Weights of a small GPT-style language model, trained from scratch on English Wikipedia: width 384, MLP 1536 tanh GELU.
MLP neurons of a small language model. Each row is named by its layer, matrix (up: input weights; down: output weights) and neuron, and shows model dimensions 208-335. Each number is 500 + 25 x the weight over its row's rms, rounded and kept within 0 to 999. Numbers have three digits each.
After each neuron's rows, "raises" lists the tokens whose logits its output raises most directly, leaving later layers aside.

L18.up273:483531512526513549502486503518514488478494530500451465455497508543510513490503474477483459469482511486538531483506460513487479459492521489457488490477550515537510474518472494530430475499509552485494484539544506489498511516460527480505498510507516511524417514509497492480511464468479497499471499507503503492494518467499478463504513511520493510482541528484492510496499457496492513498482
L18.down273:485518486514528477508531492507480465507490494487468503505502535507504518518558500464513442479487467480543512434502482487487477527530459587468524504470528527528523541526518494485510486510517538494454485510540518477519446480486498508507487500504481513453504491491524480476489488493493562548468500492508481509511497491518477482516445540499519512511480502495490513485491506501511479426478
raises: "og", "oc", "ocol", "ophys", "othe"

L18.up1057:486510515484498510517511503443471468519503505489491496468490494514516486493497512468486514519535490519515483519520467501494539435489474505478481500498533501570453517525450496472508508492503514488528487522517470529504479485484511492508419482508522516513528447489477477510535471462503519499492512500450477514502497495526501496531507524500503487467547496515549491509518515470498449492528
L18.down1057:497520486523458488505511529487505452522568454478477507490465501489505511515447483500462496464494493481476462532471532503486512506503500524449512496471543505506475479515458450511522515518541477496499503549519484506462463454531504443539520499530531499459533499457504478467486496479529514458457533502520470487492449514518518482502465525459496545539505504501495503517479507493479529516480
raises: ",", "–", "-", " times", " days"

L3.up871:502484501525473530513484512462533482483450465506507466518536455496538457531498501468486490504518476485493520539479499464518465501514466476490478482525493528468560517466519484507498480543501506487495511495477488518506492488473525452465499515510515514505472493553513510496562511459465471511502540532468539537517518492500495492492503525494489457488502534496489494503480508485466511471460
L3.down871:500519486486539513486488490541467517511558546499501532503493528503468529485516511508511563502508499488522485478523478526500547502455526357494499518516491461525471480537494491482509494486525498513497539474549511457497492495550480536517491474511476501528526522476497481520459482544516515495540467484514464441493499518501476498530476502549517508511485469513529524512521490510493475509502
raises: " kg", "×", "AD", "′", "kg"

L18.up250:520541484503514503509510491493529485506489470491487484481497511510472512492517540490503538478507511501509451489522496487497479492478497495493509478452452498499410540576503517497507509528504485497503517506499479502520512434514487505502507515509545448485428499498496533519517499505505499490520481496524486528475520484552499500409506557488513542508507528471532469480490489500542476539513
L18.down250:529482480497486483520471502478475535496497519524496475521508456476498488509490455493504524500518491505522570531476507480541533507514508434519494487531531529503513527491529524522511495501531513460515474480487523490479520560488545517535496474496475526518519505510465497501494479469494491519476486524481504472519470506445505457552506449541472512492540506514478522527485493501471481480466
raises: " soundtrack", " singles", " comedy", " performances", " dance"

L18.up547:509496521506449497511450473446522526511525521511507504493496540518539516525482464478517486478548510510454513535518478559500528514487471524514488482535506487492487493544495520458460471469510508484544533490472498496490473505489501487518496501525476474537482505500503491478533491493540463496499493478508467510477538520496511530479526521491480498470540478483477482490570523533479466488464
L18.down547:483489495521543516525517493480499483456514505520505515486486504486493535510465527509506506499507477536501493514537543529497494485472477372517474514489500507519530513504505551474515494487453503526486481483471496508500499529484489522487397532481497503482498472497521467506488499542496484495520518501421480479489499501488482454497477498482477497457524472494491498496510500480511516438493
raises: "ising", "ading", "ishing", "izing", "aking"

L18.up1215:477510496513507473477510497527518511518513495481463487486534516487497532540476504494473499514467484484499493495496486490494528463491572482495500509558513559525443500498472510529443512481533434465500503503490529521483498501549492476526490484492528521523507517508465495559482520514505451493602520499491526514514529531494512478451514496508471523503500478539483546493512470494511474541466
L18.down1215:516534522457530493509508508487491478476494481463505503474524498498480541528497521508493496533524537475470528515489531484471497547494521511511514543504495522494486506510495513491497499471547433490478480490490519514514508502501518492542481478509494530516450514495490503526504523492526471494508477526531516509509504496498481479483500469479468539554503482495452515501530490464538456552493
raises: " Bh", " Narayan", " Krish", " Kannada", " Raj"

L18.up1130:527492504497490484447490530499486488526501514534484457442478499519505459546484462512494547495468504491486479518518510499500531518453508447521498538473503518528499477477498529498533465483500513511445481510543472498521468482529478490467491508535526520500474485485487537520461494460485482517500527524472488493496475492493535511485510522521514540517517474469516482465501452501510460532435
L18.down1130:468499483500499518507509517531535500475503492473472502554523491511483496488496530495522490536474496564473483509518487534471496496488523519507519521531512543509485469490522503460493517485488533492534496507507515525495522500510512474492558505448516488463494534490484444461483485476517471473470505509515551473504465486529454483542521513469531534467473517527479514414498473507497496485473
raises: " found", " described", " done", " discovered", " viewed"

L6.up227:503517432537492508537521479492462487501512489513480447513478499492497510528493490513503461471515482531488515449553511456479507469486475522500477512512524511556497539484511464514448474523517494491479493472535513508474478502458518507508501513524498505525469520520507534497492482508541514502486520480495508522536534486495490507501521548529517528526518539568476499452515462516513471523473
L6.down227:473501464546480503531505493480512490478528492491502508500482550515493529527488487518535508478516470528468485465541511483447502485541488509519483514506482538498512552497517483541488487506498530515488476469540517523496496489479521471516469498437514495530490517546536509477468511536505527481473485475485537490509489503483486516524523551490504499511501487535465495461485479517560509515540
raises: "ological", "ograph", "ology", "ologist", "ity"

L13.up443:529482528544523480542485497493537511474517533524440471533508507493474468513532500515442500505453509482451489513512483492485496472509457486525527529520462495501452510481514481485462490526493477528518537503517499532489543510479524471495478513514547505529495499565451519483532497531477530509534518493493509511507506437535494492475500501563528502431484500559525522497508485523493500480478
L13.down443:517530477508482536543522488511478503498458526500496453531493529514485511511499522533468533537479486498514478483508475486484496517500504458515491510489529486491506495520522510508487508543490489500497458510538521468495527506544536479512507521506524469500497529518474500489466496481496518525451507500501474473525473491492520528489488520495511549514519498480570484526538527483499529533511
raises: "io", "ial", "ias", "ia", "ios"

L18.up764:498531468486482493496476478512528503468486473512500532494495495483497472528514525520474507505531506475523508493565496516521466482480534504509489501413536495519490457514500495491519480477540513496498513500507467545479503468538515505504497449489521522482479508487502515541509507494508477498477484545435534520532487498510519463501538482522498501512489505542490519475476512503515520519530
L18.down764:525509527501513526579490480506464495488496483491501483468488534499521525492512523474518476471496473428522475529485507556488517484497517514478501466486510496507489494505497473540484468466479502484497482470480481491533504523511541555494547472486504520465503481467506507491530510490510502518517505505465492475477506470539501541505524480515514494495515500520505507496471485461487467546511
raises: " express", "way", " subway", "ways", " train"

L18.up450:485493480524455486523486440475532480456469494516477492506528460493535516459495508495478494477505500537525487512474499478526495503525506475501492496496458496470518509531494497489457520512530446472528495493478486518504534536494469537582495487509518473483490486498527541514539459518517465501495491483510535563480521515511517502526493487562499499529527462479482491540461519529489490461505
L18.down450:489463469496499504491513508497492514530509514544514471527528467469493501505516470508510477523511451492485527494508433533510524531484525505475497493475474526518514506529508495518498507498485516511550464493506498511484530471545486502497524517529525510480500502505480472471465491467508513481489489499467530498541471509504495444489529551470498528472512513534485475411517473496503508504532
raises: " performed", " used", " built", " issued", " expressed"

L3.up544:495493541521497505515513514480498484486458526502507486502520490489508510509566489461507543507521508543498514532507479546590485486484495489504475493491469508480508542525479497492477504490504489510520482493487523532456519538507450514509512463500505544514537475487523518521459508468492483474512494511501471470558500513483507506527476494534512471471520521466514487476515484479505514493493
L3.down544:511533485491490496493517495524495488498528462473500511511501514479508514483449518550499486494476503464496511488500545484450510500482507464486512501524500511574488458498502490511510471485490492474476550494523478481519458442479522489518446529523489491445552521536489523470517508497499479502502501514504505510448507498523485517486505515508458525518476466502463484513480508509497502484492
raises: "Qual", "Statistics", "Women", "Return", "Election"